python train.py --n_layer=19 --d_model=160 --n_head=4 --n_kv_head=4 --head_dim=32 --d_mlp=320 --vocab_size=689 --activation="swiglu" --norm="rmsnorm" --norm_place="pre" --norm_eps=1e-05 --positions="learned+rope" --rope_base=10000.0 --rope_fraction=1.0 --qk_norm=false --attn_scale=0.177 --bias="none" --tie_embeddings=false --parallel_block=false --init="uniform" --init_std_qkv=0.0296 --init_std_o=0.0 --init_std_up=0.0296 --init_std_down=0.0 --optimizer="muon_variant" --lr=0.00658 --beta1=0.9 --weight_decay=0.035 --lr_head=0.00465 --grad_clip=1.0 --warmup_steps=200 --schedule="wsd" --decay_fraction=0.794 --decay_shape="pow" --final_lr_fraction=0.05 --batch_tokens=16384 --seq_len=768 --doc_mask=true --train_tokens=146100000 --steps=8918 --dataset="wikipedia_en"
MLP neurons of a small language model. Each row is named by its layer, matrix (gate and up: input weights) and neuron, and shows model dimensions 48-143. Each number is 500 + 40 x the weight over its row's rms, rounded and kept within 0 to 999. Numbers have three digits each. A neuron's up and down rows have the sign that makes its largest values positive.
Before each neuron's rows, "fires on" lists the tokens most often at its 100 highest values on Wikipedia text that the model never trained on.

fires on: "iv", "x", "u", "st", "s", "c"
L12.gate164:573573447490487511479450438497558546656517540458453523430465520556476572495462533534510507506459485461475458480470498476524434470582437478553454486514508530525516515612508487519497502503534553460491506498480517509425487505503526467467566537443488457530515464428500540487527477515488577467
L12.up164:564541490475529478513539495564449484520490496443475565505517537523461456554478525487431461536480512512430425492530529537537521528541579537456454521476488470549497497528507543631561502494499540505463498478431477577459459481423584457493539475513458474500520500497523561512548533549545536469

fires on: "em", "iss", "ass", "ag", "ore", "er"
L8.gate318:543420538532493523608426534479454564567526485515530467521498548476449488443480485450527556485513483473500497496499432497507571488515527537452498474577506441500492454552576435523526429456496521517506554530474470500468488512546489482534570551472484419572509556484480494507435477515532475442
L8.up318:593410559471507463489478464476539455516530540503551469471488495510508467535523479546467478525441524472477457522438512487470526535527486469544505522507433505474467507532570423495538502496530472561597502429474481520575525531545551487558433525438516536530449502498448388565452494626427508505

fires on: "ing", "ed", "ade", "e", "ave"
L12.gate123:494512487491523477580465554550499523523528459453524483566476467467472481499516566579493494501470595504552457520489435550555511446446463486526557546504562464500487524585477485478574510476409479461529491537539495498538498505446518443522448487506521462445430490520549511534511445476492379487
L12.up123:481519575517494515530564503539551555505495513457507463516513513504508498506540539524525465538576549511463472530503440466495466430551510500437596509462539508519563544551472462411484500425413509544587481531465524549457554487477552506543482504460548521435535481488510536536505504540489460460

fires on: "ic", "6", ".", "7", "ant"
L4.gate37:552526536480556410508501503502518487456519471475480614435530534540492518552451519512501409520468601566499494535505528505481522488541427507459536469495457492498552430501525518483504513572533520486539432535580530471508511468483523552450439494457561508483504423412491449421522494462502461521
L4.up37:582504511471599439476536503499541508470516473524532533479597561519464497540435529522493410473496589561483475517485517516458491484546420518450521502536478489452508463480477490468517488539528526508505444523568483432502496436449496508417464521429555515385551432480462463420573428492507511519

fires on: "est", "ton", "ort", "und", "d"
L3.gate130:494535505481510431521434474539412458488505457482460509535533485479479466448535394561498461497464542454471431564464520570477460449570488475457512527565398486526514510419512468559483462450505564477543570514558501588534508537476553516434546475561497554486524438494466432493503544499456511474
L3.up130:549538483600505472468530508433536504387500466488479475485521527476552486444465495467465428493519548480483470490503447536497573471508506457498508500504483522525534498552485497512481526486487486468537499584505514571484406548480566548564465455499616554521497456543483568451486489463558483520

fires on: "1", "3", "4", "9", "5"
L3.gate176:491437515506480476516489521430490532505536492570512518478539509542446495474535546516478616503483524521565575522482475475460505513547529437400483569476444514520404448512537477478527493452390517446527435565469467512452500445479481482561520514507504479571531597518554534526526509502465485481
L3.up176:560488542507482540519474548542456497519549520539448478436535517501462517451533527534457532479585569548434485491481547429517525437508454454524506468469424550526534489369477431515517422478471467464494442452507502478491535476432514458531533529480496451531463477570509532512476513516627558496

fires on: "ed", "ing", "e"
L15.gate168:494475433476531485504494459494489460526475472512484469555517525487472485537461501518500603538593522577511531443516502437519525474553486531525455523441476404522482538498501511550559467438463522505522509597478477500503529452484525448432467474427514452471471500493528492501525401528512389542
L15.up168:506457560479454486452529513528499496522451462464454499446390546467480538499555484521496498549449514555460538519528530510536464450558461493472569451495550506513505514479459483490476513485460470509475541491474511432468463558515468491469432511521552488564455543568475513626514519546527475486

fires on: "en", "e", "ent", "out", "ong", "ual"
L12.gate0:471499442499430537538467513558477493610565529518521570521549511581462507487500586517472512490529554464450464520419444521452428531526423407472527558508456474516449541457488443504552516436523565452478449520536554555490515580478487502501480454494481517498477482545573477533508537471480499568
L12.up0:542525460481480544481490500452476531517458495549516483539473543473525513520488501466526547447549522524466479488516497522479459481441481563521515443495489434481517491527491388495491533481463527536512497503534513452459552506511495438431470545496466433440421504541491529534462479480460450534

fires on: "igh", "1", "p", "ent", "ing"
L4.gate294:500538491532452552535505530548536517512545524426561465531517427438485522516481489397546567451509532428497443479571495504531505501488431517477530512433499497561467535547531512516506499542524466484495527543465511404574519541504493535554457458525507558499477472534548546509487494455482450537
L4.up294:477532413486486521494598536503468542467549515430522454554578454446481458548535471464566538470448487448558474500536444485591502435487489469446528518464501508512528457520471499527472468515530456496537573531498473437563491515588523561512455471518472478463529437524474508496558534484469451470

fires on: "t", "-", "ion"
L3.gate293:526460486536520553476464492574538488431454444491543487501512540535503566482539524512502509477518527470479482498471484459391452478572524479411453534543550506444518431434506474494479500496547421543469529484545433479433574545522500579447507496542600505502574488577538471493430544437513491448
L3.up293:478441478521454522464449406595543482443465446455464464469431457530539523576525496543461461431514544472502444478496525532404456472496564493468506512539553476437467466480503465550431521519482478528465467500551486504494591546568509536514477431510537578610510497512512476436452509541505463497

fires on: "ig", "ent", "se", "p", "ree"
L4.gate195:507499513511417541477440480543512520512448512541476489495555434510540467526551415522486468495524559541516478530482485468530492464505494482514462565476457498517511540627540467498506457531466534502421509570454547504536503520493586504486550469474543498503516483449527627500551492561510465493
L4.up195:506533495495453497506528530531503492508463462427497528436550454546467538534547497505608513510488566533552505418522436516565527476508478483496474451470524491510500511523466458426448473523500519474502473471486474434554488520486541590547459568466532533539539425514517526428509477538425501510

fires on: "ort", "at", "out"
L5.gate271:467527528542580533453562488561445514529542484473460510530524574494561470495534488520528537530475552528518497599535533541512477528582457533393542565540494470518540467480504483572548545449494505460555597458442506528492458537456453572491443481466434544478501535491539514493465491445484611473
L5.up271:457518577572575510440605569531484564494492481497482486538541508507488478485530488535565508449447545535491483541502521515508536477521441485432512502538469491533483462473514497512491514448550451462525541489521500526460452510464471576498493481516458490463469560499513556472450514428498588425

fires on: " ar", " con", " be", " re", " cont", " ex"
L16.gate45:453514515506464492538512516532494520469507533514483488561451412524415463534501555366539510511491426464465466533482503484520539549464426474516502521544483561437574464451532455477472535558509509533422448546469479522412503481452490481503528527485541508477412481476468534522547488491476478470
L16.up45:536558529526537514552527519464518465459489444502430468493570460508520485435476510485465487508462485453534498512464539500523530443475497482479508386568453528478603397438472511487508488486499500534469450425528487467473537530449509532533544520543564481486528477476431533462479479529500528415

fires on: " b", "b", "\n"
L3.gate9:572500425508516511454520561544527590495507507454553466485420534505514458566556427535462475521496452464555513492541555533527539418562497520501485488469533449471469456549506473562503451514452475514437526528464571522506448513536510445476567544498544559522471552488432505503506491512550470490
L3.up9:515479452444490471515494570492536548599458489477500475546489541469540451494502466516455537494441509470521544487511506455449473530499457516433545542519480506472501462458496443511468367546455459433517570523500550527509529457561562514524498601444593525562448522528434525521490533451533532506

fires on: "am", "ame", "m", "ly", "ation"
L5.gate145:498503474493524458497509512454518489481579539437533541484507486492485470507475552544497460492457446500507441497504443485492465515463533495485499523485418498424438545419529478523488553540488546522521512491519501437476512575612491502476498473531524435518535539528538479536501478520535405447
L5.up145:439451507379476490506432540440485580508571462531499502538533541528519452548554509495496504519496528532527511529432562475483486559481476482530508540503543565496476499469535473575499463540506480470503526536397502525506533483495474476417473498525488557464462485488500488491511489570570446515

fires on: "h", "e", "\n", "n", "ing", "c"
L5.gate199:542458519485589573448555453523548533501534506547468426485483521433529447413494508487428485447467544507550450459533506449501462484588492572526504494518490457460453449491530556508489500526492518482507528434473522598545509530503481567451487510495539465512477476489486489483558509520505479490
L5.up199:509508545490513563501519439434549451521507509496451411495525549472438526435492471488464483532486510503586454477482562418489462487557513600514454477473471505548491442485572500442513503507464512504458505501495525564574503524528537581531476450515485489526491493501560531444586622495486509491

fires on: "ing", "ed", "e", "ad", "ate", "t"
L12.gate36:471511535543436534439599543564501479573511507448476495481443531482471499486595566468536482472544513528445536486487486481501430477506466416463505525493529442534457449480516470482485498508508489476479478529528490489446468448547542481512502606538480478462520517543562435458469488534516482448
L12.up36:486523466551445517488523520448457514545467477507496442515539423508433522498507479527529443541524470559487509482456525508504589525439454483497493453494496428563458539562452425508620436476491557487588454492502534459527468437548513469475413507518549411446571531515507544532504487484457491509

fires on: "est", "j", "l", "am", "ak", " |"
L11.gate156:462462518470583549462434485487574515466503486552546572469513506557552462488469575577531543536513452541580486503554509501442481530526495483454504511428490515520495479506558482491519547479563472458451453475440457521552541482517523425468452481509510534540514491523583461529478511482546545541
L11.up156:494501440489589547489547515515603566491539532537477485510478493538578517564490515543526506537434463540579519510527487502507526494438497453494502451429496564484513440447526475435512535473551477537499508567517488503582577480495531521469481463547506525521533498479549485509496484543434499470

fires on: "\n"
L3.gate43:558490456450550487503534483472515510492470489488523528577502549429513488534521479446528504470472433515534518543597471465569512394590543494400472514486442527520513488496453476530530515478438478539486478523504515539542464488535545441548526518469507489543456524560466489505497507546451480475
L3.up43:508440476460546478470535480397536505506454534519527468495428467480465472486510476548482518452450466495573528502571460443456470511484509481474505504512541501565456472475564498515537550534505453477496510509386470540565489611574500467547469504456503573540534465514525468476547474492465410522

fires on: "C", " 1", "B"
L3.gate7:522485404402450513493477459478475528450513488476550488470502457518541511484502492508516430499502554371495481561582498495476546528494501456484478546497573555470434515496446487478569533470506519493491513501534598482494522532573471552516486510473487511475502494507459531490534502471486481544
L3.up7:488498458428541471479493476445519503547504468506538512517500489564477422505500574498534485528482458491490536518526495501484518545511424499485489547471503556487449554489485491494509414539479498498513457518503509539491518419487509437453461487427486462592519475505505529521572455478551492530

fires on: "y", "e", " I", "I", "ou", "ce"
L12.gate246:453480512457483488473439466516434510501499546552491524513571478511500544505534510564488460529498541503531425428451556488493466491492493474464558550550498436509500442501538510502513477484466451552487595476446542502553544528485503532492502525531506483512483561513541549467490511459523474454
L12.up246:481470472473474431407437536494523463479533522488432525506463422481475524490562539533471512456556514511452490526535522508557485518496429531483470616493548508447529461514476491430477458524501470522463462571441542514469499483519475419535456530473512514464511457487539580520449496465510480515

fires on: ".", "orn", "7", "ar", "ent"
L6.gate25:403511509469524481486511471434539467555498537506525544499486452456519531461546515480521500513498502520588495518564425488466558539512476456498501526549479485552441457535487550536488527434544503554525442442531509491525508501528398526496500538466439503494544535491534475468497487437515544533
L6.up25:465518588511472534473475484561519520496458494484560538504533511476518497502497578452532544493520484537525501467472525558488502539499447536407464497491449479526476529544516447476473457544476523536480537470518490501474489476452528446464564539508550572457524489548506443472504460456484512506

fires on: "ed", "t", "se", "ost"
L13.gate75:487482441494532493438544483498558556515516423492523457497463431518500485537520480525493505450531466554460519540515511514513473492542531540475523486451444500466507489452412495537496490515508456553432543561487531509456529460496569468456538540516483450408508530452522510587461480555520476561
L13.up75:423542446534470506489545545558558432517462455436474502596488421521531577470523528464515473506561489535499455446482498533521481545475451438500499490519577498512490511529463482453585525517552436551517390490518502448468402498603469515499561514506496520530526525441493517559520455491508525493

fires on: "ary", "z", "k", ".", "ess", "ment"
L3.gate118:590543509504516444455520507467580460475498534401531537461507512494515475466554528531557524477465456513479579476466466493493407558560563470510497514423442399467535520468508468478539540481470520474595509487513521465509498509524480470554525497571428471474459469544465444498517494489522537447
L3.up118:544492499495513477498512470453592490507496548374462541487528478496485463473523503547553500469466459512490553452470487503492400540481552404505488563416466372487552481489517500468547517473468565517574507467495505506501519522554506480536530527591494471503473458547483487514531510463542529479

fires on: "an", "ion", "it", "ity", " St"
L12.gate128:585454498542488502565510517449520459442514612503456521490578481485447477502488473533574543429502501504539473459481444498487516492500534493504503526544462519495492480545479491447507476579513432503486428513522497484444476500505506491433504438477557499513462510537503508461519568497486508461
L12.up128:462433466515425483461503435543500470493546473506516520524515499523513498518539517503389474485485451559438506477490460529507479476481545521478482525485522449478489554495537535458495543480532489573462537515477460569572532542533491499516475544499472583547462550514474563547532506566575407504

fires on: "hn", "V", "L", "B"
L3.gate206:540447440464471469533459481405537529467421418509527419510503498525491472397468479534536462492496437495473581541463524444375483479564498484485469524522510538480446523441454464534453489490490526448540501526506505476531465534527448533551540491473482573481446525523474514498424535440559465478
L3.up206:484482476476481474511476526353474514506441466481536441485525530548475511452505536544545417528550411454483541577516516434461474421506519498526495516473465547547464525503447430533462522484440518449505469544500515503525509450561439507554544545475414519495391473505495523583461520461560483505

fires on: "b", " b", " B"
L11.gate169:504521552569465511453524630460475567455447462445506531482464525562536494499466510548475501486474485548532522509449469547484489496480512515479504506502503509529483494582497515566510436602491526481553502534454498479510506521509465479513449489518621532474492572519521523456489454499491497428
L11.up169:527532474498432499546509529555513601509451529440504458415461509515522562450565468461509455459485464486450489486532543480478435434464452467546575571481520547471423488460523559455394411562512508498563520575506507501499549492508525483484497536411538525502463470530523492500498493546518533438

fires on: "p", "y"
L13.gate72:475535505504504576481425516519557491488469456496530524506559462521509492494505463554477489473569411506493527512475527482535449484529538470470535493513443516467488477450501544525511504514578491486511523507518489490527533529455525492524529514539520577560566572526483454463476495471495416584
L13.up72:478528475554483508529470573527536502580522455483489531520535527488453437452468486531470514450388480531485462485485459533539486552585530508569511468469476527437447523459466533527500569510552487548450590498496401462524521486478535461562402458482469523488507503451508484494549457466499511566

fires on: " ex", "en", " con", "ver", "x", " un"
L14.gate30:569567483479495504454468509469490515532503538508452437522478516520468454533462507487476479498435493421467490432513498529439514468602514434547469439526521522511465492551487474479520552542553571495502435470480493537445514507436499416526479476495443473465421378536516491525534501507422522593
L14.up30:520537497495535505467425539493499429583523507568448478472567484548511514368475481502477486485450481489535509518515523426532512461463569460521506521512531496536514424494489522529528475475509474503480457461524512554562522490459474461550488578543534527519499515495508627548502468470462516557

fires on: "k", "un", "ent", "ion", "ark", "an"
L5.gate89:472429505495499524466514540495501467448500461520487532437517433534498535460501471495488513477493547456513512504513511479477451467563477524446443500568482522514584504471561492554459577542481479475416486482529506508557520558507461518499507473507559428498479498572535496516496475389528432510
L5.up89:547464515489463547502562439483542448545546481483491498461434453490437430444543447466503442455495496552487504499523509506522507507518510434504457520554552569547499501522490468500531441498483479481516429458472484520464597476511459519550548550516481573564440562568489470560463603510538487481

fires on: "ed", "ing", "e", "ated", "ent"
L12.gate177:492495539539435490470540521541554500514518462500535500546478483494492468506513446556492490443495507506497541483521509472515430508539487491461477458526504433515496476459503472486551484443500551473538548529432468433535498471505494435413479487449419463476432469551534487497454401566508416434
L12.up177:525481485525500461470505503527434447516476500494472482572448481543458502450524546486532518431485489586566431512463445430509528539515527481546473446445549548508509480518462519568455512517459497412512498534511484482449434477491526464495422546507494456496565507490503523486542542608464450471

fires on: " pl", "pl", "ct"
L6.gate298:522574533433534495420469474543450498524524458514484543521443497544474493587475479561505518549480446481480481515503489495498550473464513508499539486460456467432499520513417488537535496456481554444552463510506507545550446570507518456568442533475572474500526510458491492433501471544453507545
L6.up298:478514539491529544443523469564455484551460435477511538484454497497477519534496585511519507555435426527498513516451533563474550541479491475602565499419511505459486557489465587492526458470480492439589475531514527529482437529483456463558443532475559517503525528483482456451516499551550520520

fires on: "r", "8", "g", "2", "is", "er"
L6.gate199:440548449566493527551489430562498442532459433480489508475491478532488507554526504477481535529490476494515523481588537490557542495489521499468533463550429490457527579514504545547522512501543555490508403537536572570526475545458527519450431456509467580498484480509508479461543370508401526471
L6.up199:541561493475463520585421473508552517510518495516468520515517501501498477499531487481480520515464420556510545477616512465450475580468536488500530440509498614498509527500483524600523501433559558511527474481448507505465546503463466515509543515471505564500493447499445555514456481546415564526

fires on: "20", "l", "e", "ear", "est"
L9.gate38:490539510423516517514466522510539506575477482610487512449579498489449564464481520475534528546488446556505466491462511523410576557517470480466477441532473561461440418472559533461503522489575497476475484499471588567471503492516493538490533574494518482438546549466570501500519459551517545545
L9.up38:520486502438506471437532548529504505530561473523475433461491498496526598501494515531466507495489513440482438482453490573435519526481496420446460492465546492523524428528531516414492552487478498482494467586466529558557488603573456502585481472564534551494566506494567475469586504496530506427

fires on: "at", "ad", "e", "al", "y", "ac"
L9.gate204:560531533522508550481454497480512463500505465487497523467509486472484497430512503593530473526542540492440474503471480524464499389448492412470551554537446531479496488576567510466527512482496444445545461531425490558521505497442474490534474477586496524442526506515537576544477608457529550480
L9.up204:465518514464571517487474459449470451526509475469481467406434494512491529496540536494500547464480589470491455492502493514562530485493493451487510575558471558503409566452533479447455541511481442543500500531437537489526444465527564427470489477507454552524477529517460550485506529443493568509

fires on: "v", "ary", "k", "0", "A", "ian"
L5.gate303:537449442466527468477552483508542489471450526448440486456524431507502494458477586513564504513463469431485511450493422583511501414483511518455582436456440430520514467493550486474502497449548472512498455543494514462484462458512486508470534568541450487577499492478516532599501513478498516520
L5.up303:521496418418476477493574435504540473510495530424499539489533492486500436438444524486536504506458474482548500504507464608543475478486544516418512446426472438504509495494556521420521480444529450446517500547508478525409515478511479492485501551514449490546521556526492557561506551503481523515

fires on: "p", "ter", "h", "ph", "our", "ot"
L5.gate224:494488453453552515465460562519523520474525498544526521430496514537455442482485483584457466503454486537569444479471590521437499464475493496496477516546576458506466497518546509454457584558487502465466546499512536494547527443559541509552471482528477518494613555423502423433489443484508565548
L5.up224:505433494521484471471458500463513468473507447512510535485555549525512447482453506562506535503497493584579579508526540506528446476594509519507434468530489494445451571484521497436433549486503520451488493529554387507488476473513552506485442472466501473497542542482609464443492432483496506567

fires on: "n", "am", "und", "if"
L5.gate21:444504453426571493468470520461483464526454446509534505437523491459487526436399565518493507506514471544537514498481524542419582413530530488453562555448489492462482546554483543497483518572491443551505528539486503481494546529531513546495522445516491557497521511528542428499544552474530483577
L5.up21:487484454449520506506507488492503498538521433470546521456522492445520558456418529502507508485480492533518573516466498532393585413493492516473548523403536482522446568582484544493490511562513443535498556537534483504436563502495529535477538488506574526483536525517547466494533571447562507583

fires on: "n", "ing", "w", "land", "ly", "ard"
L11.gate185:517516531502476456541554515427507522539577488446489498489463453518514487563416527488462609484519566529469490536478569501454481517488530498549530463480461500509402551478506408541500461482436501515516580556538556545483473431510458491463518541454476516516459524498518502497467491557522488533
L11.up185:478551517509531476434540440499442478521503466484541471497504474503493545431517476521489530514442505477494426532484491536441447472599450512530462450448506509554400505459461484458489501507528528591467531524494495517424409459498525523524486531503398434512466506524480544549523517532476532565

fires on: "est", "eam", "inal", "le", " part"
L8.gate215:503487564401530507557573472376469470514546538585508512516475534534504557487553519429491458564501454512442454511488450475543416506492472515466550428496445517462562419482532413411516505495543496499506563455495485463496392508480554509499475459530493514504546496565547527536516443505491480504
L8.up215:594458485510497566496508482464457507432535502447573527511507514467558459532469454567462491527500502478443494550451578463553485573489499460538495517482544528386465461530512493472545551531511518578427512444463475471518461501442583467494479507464542536514533466515549437517512489521500586534

fires on: "0", "ation", "ct"
L6.gate77:494532536491545450503477421491508548523494453536493534580526489439544497537506530530543456546484452478556466477478482529476454498478461484436493474468514510480463498458444545493485520464451580579470431464560503442532489546565476529442400522508571492522570484407480430473501519510495520469
L6.up77:420532566479527458527473477491468480474490476517528579528516553517527451533509546538511503532475417474518490494459518543504500485433482425506520495435460497445537520519490465488469471503478547525500348472500506494554502521517516474405436488488540515574466393473494517479504449496491454546

fires on: "od", "as", "orm", "ic", "inal"
L4.gate104:482466592415499576491495476507491436530493542505483531521502544524508438498493541442450507481521481519620493485480500553461472476541514470472553488497511549419531508417435454505499517430480455463633491469454553481520482454460514504531562560481476504559469465505470540529534454527520559458
L4.up104:489533471434507465496553421487541499519584523466546512567482562431420547536479451492460419511562464518455563576462471511522518529574428529506455492536478449509463447524437510488537506451523557489521527487470577494542505499502451485518515474533485496472519521508436553481462458501443595551

fires on: "ire", "t", "av"
L3.gate234:591472492552420540493565478563461498528518508535483509466538565447510491489568459602560548458550523468450529507500497464454517539495549517453425430570556498497574503464444522558531431507524515487512549483511413491451535500502462515473538467513530522452474456507464480454455509511570502499
L3.up234:586531477536433534459536473548497483540501512535477516495563502533512525486543479559557553474550459462470543467547477498446511424462497508429423470581645497473466482495452518599545488512510493506528544470490417539415516445472469498538484529521548462476533470566492483485484530513524525530

fires on: "C", "n", "N", "c"
L3.gate166:534457522489475527498538465421511482471527440550543502526471446472543468510479475566564471509437475484525555544500464530475507508508492495474482485520566499532432441556435496522461460468460522565443542537441541532491449464597478476573538512492540530536464523520504503466523478501524490447
L3.up166:563414529477505499497519468511517533573473432463454494477447456507558413449453518497496444585486514572544491521553492491495457543483494496528518540435499526507483490534466467478508424540470495484535525453493519427430460512508488487533569544477465511457506515489514533458547496497501471491

fires on: "ar", "ant", "e", "n", "ent", "al"
L9.gate53:445523534462506493500509400542517457556523539509498525545524466523455515473570609488470574515486511480475520474514434545482480529519434481467427580487454579570522484479466524454435504466505505497516466491486499511570496551555447497512501484496469491444530466498443486470477497514525477563
L9.up53:468503597442508447484448552502484507553500468489501526544501483498518477494526478509510620556543566501458440492540420566580491535572433432497421452492516435510492514526463509482515480473507486451473467503561542508507460578526444463459605521503490482439478503439503473463456445478488519574

fires on: "s", "le", "inal", "n", "k", "am"
L3.gate3:471449486552430592457536506452502456499550473517488496474528602483400498506485522453485495460528479595448516461509489509423477453561428478577430477491525516435489503505570484539448513473478501491500541515483516532461545445469537570536520499529561518441488562521556462530523521534455530467
L3.up3:507462465487560493535562459455466540531528571506559500535440482523570482509437471480572515488529473507476489461482509458541511567518470459490477453479538508459467470591574441500594472501543450478464569480496535525517556503443564485474488543459538482561511545486531467525529542470551531501

fires on: " Al", "d", "on", "rom", "l"
L4.gate250:481422526534453430498501516474469500506535453493468481452479452429511490519477449529474473434498456454439464506488515554571502484486474526531539528525539510419507486515568510489515505458524513455481506492413538469455530535564518463465402468508494493509532454462513491544487525495419553416
L4.up250:397524399493579469515496450477516492480564457424518518594534550467459503486477487544560468468496559477494463472527508501531573549531483483551499454535524476508524561507534467461507421423483521534488449496510486480453452473479499419473511494457482539533496477523514479489537511533428560482

fires on: "ro", " de", " ag", "uring", "+", "ons"
L9.gate149:445471581498500449476426508494404532495446565450509505463470509522473483573477433435450490476513519518529463534533434441508553511445516482587509557553532512555526544485466496520485495446500505508502503451460518496541551544543488542506545607543560473476508578508482413518482488448521511527
L9.up149:549528516535515462473489497529483486495517400545527459564477492583485558516531505509404445508474578547551506419494503496537430488486476502528422495501523578430487482548518476461504523463504550493478515492488425489524572508457500444520493531468448523530464493465512461513434446499477504419

fires on: "c", "ch", "E", "ac", "iv", "F"
L14.gate294:540485451470499476474502506544490521524400514559477491516536456433395595501500476491503481510455583574519494434517492445457425483491556545540471464543549485571507458534506453508417479455506443556528554486433497496471539528534482462461510510512580507531450503507518498464467493579500503480
L14.up294:557526436480536511533562447606476450504492474472534571498487510541488556558472569548501548509476502564481458526480456508491518482483512518547491502510482483536459494546522497474526466544530440547465520587487512571485558470490494533526473573541521421476482519426435473488499433504557525468

fires on: "ul", "ol", "l", "am", "rom", "A"
L4.gate22:503492449508533487534472449520510535447503522522516509509494472532463476553462472555561560454484539490517537472552498489476496523481395468567466563473557444506491535562634520452464488465532462472467513520479510506433534453557533462479520491440575514479521445515507482541577446415566502491
L4.up22:483451450451545433537435500517550524470499475534500512523473490523446483523462522550557489502484532480525553461565502470488534521458386435507447528484569482509490460575578495489427509429488450486476464532501448529413523442496513468482472482453561506503534414488551527511568475352547547510

fires on: "\n"
L3.gate50:493496456467452561518447519456533565457502523507486451442472488435508409514491478487495513511510499531479478483574428484518479506528508532526502577467473452534456566526496467530463461475442511593525546509533491615538515489579488459512534556481507515592510426433452542568512512492447495489
L3.up50:508461463528461431460428493439487552483445536523452444445472452469542440524469474523452482505471527572482460472556405409522488510557442494531501526502477465546443522529484414499576467505469547515488556512509530598513520465572506474515531552479544508542512488482478519560516511512431514517

fires on: "ag", "er", "as", "r", "over", "ess"
L12.gate39:564483510536522513586563490483449461537501513535493503500483529510571480469480464554503452541471480489534449581551500426510487466539578467458480583521541495505430474569466541452532474498603527423548477527482499547462507542526533518536483442476560477470465491502518521454574399531397458462
L12.up39:491457582507502489594529532553444462538515511513484553452566504536466462435522536498439492509457476557523521554557502483501497494495545494413541512520470526458514431465546529516480427453551527508518517442476536497544459516487487466567516496513519456462420577383513479505491474554456496542

fires on: "t", " first", "ing", "ed", "th", "ame"
L3.gate232:545505467486536493481486444488511437483488515521529492472444480504468511516503492512528511519507518582494515471456458521455483399512502546495449540521471496434520555550480483473492497551453526574438496491582430471573612497505519498462518487480493505508439513479546477463419526480525437498
L3.up232:569489513456512500520504480472484412484530516527527521548417511521497509534532492554508483485514537548497528514445479510560449448499405574510498490535449485475477496472477494509456490522458528527502495519520477431563573543539481494504510502493433458609457476454516459577404427470536443429

fires on: "iv", "c", "ic", "qu", "ec", "u"
L12.gate67:500488483536538505513416438509551528474491496503554563469543498529505531536409488504511525507523466521500455499447505529473472539552460495590525540480478507527484501507479553513492491495506532447571499504485551511477470478580503491507565488492475528472531500505527371433506593529504519481
L12.up67:524507509471515510497512497535412498563525527492486524511469517465463476429476465498515525490514551524456474449516535474488450451570579496515468456532536482491529496464448514531456470573524497416495568480551451531481531544513561534537550470502511503541493529448533546457411491491478527434

fires on: "1", "7", "2"
L5.gate297:493516456565464504486511495505453420508492551483508470536585485549438460486531523545458539433540457452484518468489450537567550550470414465497516575463457509564414419502408496501465506435536505500487536458484529563490475492521462513503499530460528494502459516437522527475481485556465532428
L5.up297:484437483555436521531437494489399517536563504503530453510515523575484480520449504514430523479595513580528474487512524480438544495504529485521520496385521497486467446492533457542429383476483516529480440487472459470529527470419474601541486506502521542505519486482503511485525558538540570484

fires on: "ct", "ul", "le", "ch", "c"
L8.gate231:540509489473476510501496463526474482544553506510506512576521541457436542474454528496526455470514511518487513513554467541544499567503473501435492506477580446529532562502527490516441477489450442455564526472429480476547488505493504531484506513542498492484482500441558518458493433503586445505
L8.up231:568508500505488454574532467592480528515537476545498491488462550516425567487458461481462499502517520599479543477546460543535518531456485500497588484469518508517490477533552458488552493466460469464479531475450460522484488496529435520488551566549463520493514508470506489473519400496598489474

fires on: "or", "g", "a", "at", "e", "y"
L11.gate27:470541524531486524506462480451509486590443488494516509484563485532511446479536455604497407480553449471494512502520469409501431457473518524479514532499503482554479567529537552518506399542498508483474465488518501519441527566482487527453531551490539484492427545555481501466505515479510450509
L11.up27:499578479494497580482477542470505457555528428480498522528494516508480412450392480424521495457447453457561545492500517484551512480494521470500541521515463481495508479489531542467427541486524540490527505517430454477511533536493479599451581485511505529472444498556528517503571459450545481446